config.toml
n_layer = 15
d_model = 192
n_head = 6
n_kv_head = 6
head_dim = 32
d_mlp = 768
vocab_size = 1024
activation = "tanh_gelu"
norm = "layernorm"
norm_place = "pre"
norm_eps = 1e-05
positions = "rope"
rope_base = 10000.0
rope_fraction = 0.5
qk_norm = false
attn_scale = 0.177
bias = "none"
tie_embeddings = false
parallel_block = true
init = "normal"
init_std_qkv = 0.0417
init_std_o = 0.0
init_std_up = 0.0417
init_std_down = 0.0
optimizer = "muon_variant"
lr = 0.00806
lr_mult_o = 2.0
beta1 = 0.93
lr_head = 0.0051
grad_clip = 2.0
warmup_steps = 200
schedule = "cos"
final_lr_fraction = 0.1
batch_tokens = 32768
seq_len = 512
doc_mask = true
train_tokens = 169500000
steps = 5173
dataset = "wikipedia_en"
MLP neurons of a small language model. Each row is named by its layer, matrix (up: input weights) and neuron, and shows model dimensions 48-143. Each number is 500 + 25 x the weight over its row's rms, rounded and kept within 0 to 999. Numbers have three digits each.
After each neuron's rows, "fires in" lists the words (lower case) most often at its 100 highest values on Wikipedia text that the model never trained on; "fires on" lists the tokens most often at its 100 highest values on Wikipedia text that the model never trained on.

L6.up702:490527455549467455503529546555507523550486462516451470482504514515512502463504486501476558532503458492552520490510531506483477507535510500507480526472520528500487480492479482516485503450483483513516483463499456476478529449500503502483466499499495470494456504511436479519485493471486515448
fires in: "number", "points", "pts", "pld", "footballer", "tournament"
fires on: "ts", "um", "oot", "ok", "am", "ld"

L6.up747:467484490526522484493463525495470492492464532511523522499521535522504507503494481506497521482526507508513552502482487474533515467519408520466522479530509511479475510504489520549506482518534531502488493497432516487494537454491507479530485495512555542502469496546477474511479535547483513485
fires in: "director", "major", "professor", "minister", "president", "majority"
fires on: "or", "ter", "ident"

L6.up757:491466499472520537474484440469475518474536497494533509541496468482503543483462456499497529538523478496467451491499467528531555502481503485475487504520507515496484514469496461512530496524484510466494522532506489505517492490518485485520511472521506478481546452431549511524460519527526533510
fires in: "three", "four", "six", "five", "third", "sixth"
fires on: "ree", "our", "ix", "c"

L11.up403:506531505506535511482491493483467465532483508496490511495486466484532459469489469478519514531483543481485529486485505497486505524499489515504500522496475502483516526495473480486524482478491467464530484450490472452496461531486485530490472514489523487469540553490521508479488548480512465484
fires in: "a"
fires on: " a"

L6.up279:492464507540513428480487470491506509551464493520538483478529552453445487508539469487477494490538483501493489478467523499493549511527463542542486512516514513477455458501514527490488545484470513497526529491514516518536483477486490502478503515510511478511513506522496517512493502508492495503
fires in: "0", "2", "17", "native", "family", "conservative"
fires on: " 0", " 2", "ative", "y", " 17"

L4.up55:501480495510507497453489568477499515462498481517512517525502506489507444517456472462549501546470496489505536514517505522480486536454514521493532483521471468488536513514479482485493572484488529495518520476461514517501495508471474465465529443536539488541442462455475496549473537513506547539
fires in: "they", "original", "body", "originally", "band", "style"
fires on: "y", "ig", "and", "ill", "ay"

L8.up242:534524503507460454483498495468469500527506490526443504483518510489529460511459497491489526546502454444482501468511458514475531510493464470534495496503493527491515526449486486514537502517521513506520483542467517529471565508495508526468508488540495505481506489489520520498520454455508499509
fires in: "in", "school", "railway", "ball", "town", "hall"
fires on: " in", "all", "chool", "wn", " r"

L8.up752:504476525524537494482474567493446467495518508522508527454572515496531480475498539491529508496470502466497488483458495539507495504561454502507536477459457475496523502481491528509480495509541544525464531473495504485534507500458452485491474469504496490505499494546479513530523533488481504477
fires in: "called", "to", "against", "on", "like"
fires on: "ed", " to", "st", "e", " on", "t"

L7.up481:482550503506516465496518463506490487506487468517493497448512514471529499520517491489520521480485521489514523497478480518479493504487514478504519501536549455482497524505559526517498496523524466558459467461501493532469533490504463525490484500496493480513496490540502489532534486468454497533
fires in: "it", "featuring", "located", "features", "also"
fires on: "eat", " it", " It", " loc", " also"

L3.up424:520503483546504471490490493531441503527518483502512521524534504486450489490514494474516475525542475470494470516481493465504461525518508538515529501502507480471518522554517512512527511495503502452540466484501451533502510486471498502505492496493508481509474479510479481477511502513519497459
fires in: "station", "development", "program", "platform", "information"
fires on: "ation", "ment", "ity", "form", "am"

L6.up312:526485527492510448504460485475481497491483500475544477524558509510521510530528513511532543535488495510474532516451505464463515527505498488488493515516464531509536477505501483474512500515470520498494525493501456517529537453492488495492458510497506494494495508488525468495510515513475442505
fires in: "south", "west", "east", "northern"
fires on: "outh", "est", "ast", "ect", "ort", "y"

L4.up325:488522478534507446464469489492481485538503487478505528463482492513459489454502512556558489495485468518511474501514515499506542472528522461518460526503535513520502490513499518522509525478518487488525504494464535491544471488493470576538505519539480467511476508541504488529499519543460520517
fires in: "2", "season", "26", "29", "28", "27"
fires on: " 2", " season"

L4.up756:496503512515546483498507497526521465518517517500508531439517500489498491484480536495548541504500478487519494457506482511500484513514463504509535479491531489495464497516502461474499494472545547509581428454505502464458490479506554483510516496525491468519543515457522481514504510559491514490
fires in: "will", "women", "men", "students", "may", "people"
fires on: "ents", "en", "ill", "ay", "ople", "ors"

L3.up245:507499479486533495485528499479468462498484522522528481522524494481467530493513488488485457466591522523520490465450492499505486475518513543503504479478501461509518507492518467510514492487499531477516472500505468512500531520456505514489490506541520518493487527503495548483507496487471471518
fires in: "at", "conservative", "community", "madrid"
fires on: " at", "ity", "id", "ative", "ss"

L3.up626:562510496532518509511468506481529486510516491478544520521545516447487460474496497506528482492455514497471537509521545503507492507492484463486483499525507493521458549478505484518464525513470473508469532467491515501499539496482446506478511507492491516486471469473503520548476464522479482520
fires in: "which", "different", "where", "when", "robert", "difference"
fires on: "if", " which", " where", " when", "ober"

L3.up752:509473525506487494536536517552517497485507514497503525500490503573487496511492462519477494512479507528469463494484497518497485529481468493505529478487500508516467519481502475521488504512496473489486477475488479447498523506526510479511450474469453489483517515510467524471492470471511574493
fires in: "each", "french", "research", "stone", "dutch", "economic"
fires on: "ch", "on", "ach", "one", "ale"

L3.up413:511515498506488552484522527509516485495492473450431512467536498465520524489531493505510510499495527544514550493491511480523509486547491545528501484512522484490495511527516533464445515531516491501507523469454512468502496502506536505484485493467470535538508507495529469556506526452498532461
fires in: "it", "men", "many"
fires on: " it", "en", "ar", " It", "any"

L3.up506:524484547516485505454501529488519487507505495507535478510558455456541529516506534478523514493536492503520505491496467515474488488522513485506485519496498475524447492493480530505494505557510542518548501494480480529481471522469536514497535519533446491494504549532521475525470549500537499426
fires in: "born", "played", "seat", "place", "young", "represented"
fires on: "ed", "orn", "at", "ace", "oun", "ice"

L7.up577:493429500502510498480489526527510451497499479530544517503482499477493489505522554498510489524490492481498525525495474494468482538499524493483491518512482539514506470483489483459500510487459491454507512448479503522514466505444505473515523454483496526512491495462493475557493507497503519471
fires in: "game", "named", "name", "love", "earned", "comedy"
fires on: "ed", "ame", "ing", "d", "e", "re"

L4.up230:495527476505504514468497525524487477441499465526542495541508538521522537478509522499480474520524553469509527533517507519494468481520524476492472508546503510466463476463548490480530542495467531489475495461491519480485496542496486465490503495524484474499452517511500511542480492486502536497
fires in: "northern", "those", "early", "war", "than", "charles"
fires on: "ar", "ose", "her", "an"

L3.up94:535498503539502496489508515460523509477539539494504494521522542503484499477529470500502487505520531510503451469518472528486482447502473508496510452509458507454483534512500531471457477517508481443508510489503513488470451497488491502571509485534532503512485497517497487482520535506515488517
fires in: "president", "number", "member", "memorial", "presidential", "democratic"
fires on: "ident", "or", "und", "ber", "r", "ember"

L3.up758:488511486522512472504483487465501526518534535508510537499567525460481449486464516488500490484507466519489483480499487517492506524503530476492485479512489455473518541485498525509503462496494481432506516475484507506506482462471493524479487518504550494518486495506544476508531535501550497508
fires in: "university", "government", "president", "e", "netherlands"
fires on: " University", "ment", "ident", "E", "land", "ur"

L3.up269:549510481506467487492501476503484500473509495510502472495497486455491517544507490496513525483502492539540519516489527492486505470499494482510506471536478521502509498488531478453491512469513478535453490485451474485500498477498493494490487491534530523462486480537524528511540552498486478510
fires in: "such", "some", "county", "state"
fires on: "uch", " Count", "ome", "ult", "ate", "ach"

L3.up620:527492515482510518485456459472453497470519467548539522551452482506461459484470525447511487538521477487518526477495483498491491500524491496478524528502485481511513477477522514505504467500534533479497552513481489505523544468474444489481481459491444526500518494453483511490515533512542469546
fires in: "program", "via", "featuring", "omega", "american", "husband"
fires on: "am", "and", "ia", "ome", "uring"

L7.up9:543505525487505500477494512510488530484487529521478478477507596468483512515547515511547482540556473462503529485536503490479475525533505431516520506486487502452511450494472515501530488472497556497467500484520536542480499470527501500499505495525539524515510523457469488520529497449455551452
fires in: "born", "cross", "crown", "crossing", "growth", "across"
fires on: "ro", "orn", " ro"

L7.up16:505452533478494504476494525489463487501491511466464488517497501511458487526495509521500505522464529489548508447459494558518528552501474521499491482506539509525511466496438468506510538504562460492476505494499513507461469511497511515513535513483498449508513492470502519521522481480484516481
fires in: "to", "on", "about", "year"
fires on: " to", "n", "out", " on", "ear"

L9.up161:474453488559530498517520503526493530530528504452505489474502515537499462515485510510531517470560552521514467492541521503495516473504497560479507506474480542496518469487497509517515493485522539508538462480479489505479463516507497501467506515506504485470481543496495519523512477529512513443
fires in: "york", "medalist", "ga", "time", "type", "tokyo"
fires on: " Y", "y", " med", "A", "2"

L6.up136:524503471499523485485475454516439460481510510468459481471491470524490490516466486494486494518480537510497500488494462486522498461531499496547478530551490491470522501520465525502466486497552499463551498500505488528522447486504505546494463510536496533523494518426515557509520508505468478488
fires in: "early", "1", "last", "wide", "late", "5"
fires on: "ly", " 1", " 5", "ast", "ide"

L3.up500:481484484486486526472508517522498522484522511510510486514494526546426510479520479513476489535523497488509485479434501494475520472498501553490477511467493548448503466453522483537492517532514511505513542469499500479492483441501482493481497446497524540527503507459481493473499519496525520470
fires in: "new", "previous", "several", "major", "its"
fires on: "ious", " New", "inal", "al", "or", " its"

L3.up210:511465499516483495509549498538524514485506505499484480553450544497502494486495520490507538516460509498494500469531538511491468557537493524457484513455546501529509500476459461504458520515497486511503509463507463483473468518531487497481493477495493492506490485513524518510506500496501498459
fires in: "now", "total", "on", "non", "notes", "near"
fires on: "ot", "ow", "n", "ear", "on"

L3.up460:521503492465458463493503476479493511498501475536530514543464505465524514560513436485526504522548515504472528530457496511520529508506520481497475494501479514476501503511474530518540498461470502518517527535568520504486501480464464486459495529505509488524496495526497504544427512474495518510
fires in: "county", "weeks", "weekly", "province", "week", "bosnia"
fires on: "ee", "y", "ince", "os", "ro", "oc"

L4.up17:511504461472459546486508473488517503534530475489504510558502524531452519509494562498477539456483486480499479461463510483464495485482520502506478469539513503480493471510513502475522531472504510527490518496512514502491549490470466497484523482513498509509500453484467519533544491495499555513
fires in: "this", "training", "story", "tusk", "train"
fires on: "in", "is", " this", "us", "ron", "ory"

L3.up50:502494484528525551503536569511512471510525494536509514532472533495467544527494518507485452479526481500498523487511463476461522522487486513519512482514488469479484469498477491529452478528502492509473471456458515478513503501523478528531493519500493505513493527491514486479487535482499509500
fires in: "several", "america", "principal", "early", "on", "earlier"
fires on: "al", "mer", "r", "n", "ly", "ier"

L6.up475:503503520521491487492471523467550496532504483458507525486518522487514500464477442508507460481514528463521474498482527483491509507453491484522490503477519520537524507490496483481521519489443474500501497463479506502476533533499480490520483521499518537497471505500447470478485510478491532490
fires in: "round", "life", "album", "addition", "time", "times"
fires on: "ound", " al", "ife", "art", " b", "ition"

L10.up0:497490533486505522514506480501508521487464496498464481489511490497487484503520503465520466535493501540553501535533519515473511504438481488521490505499539506494488535532473492518526505478516468491518508493501470505504483488443488541491473508548549461478550529474490475544491526521514519468
fires in: "a", "played", "spent", "chicago", "sweden", "baseball"
fires on: " a", "ed", "ent", "i", "eb", "ag"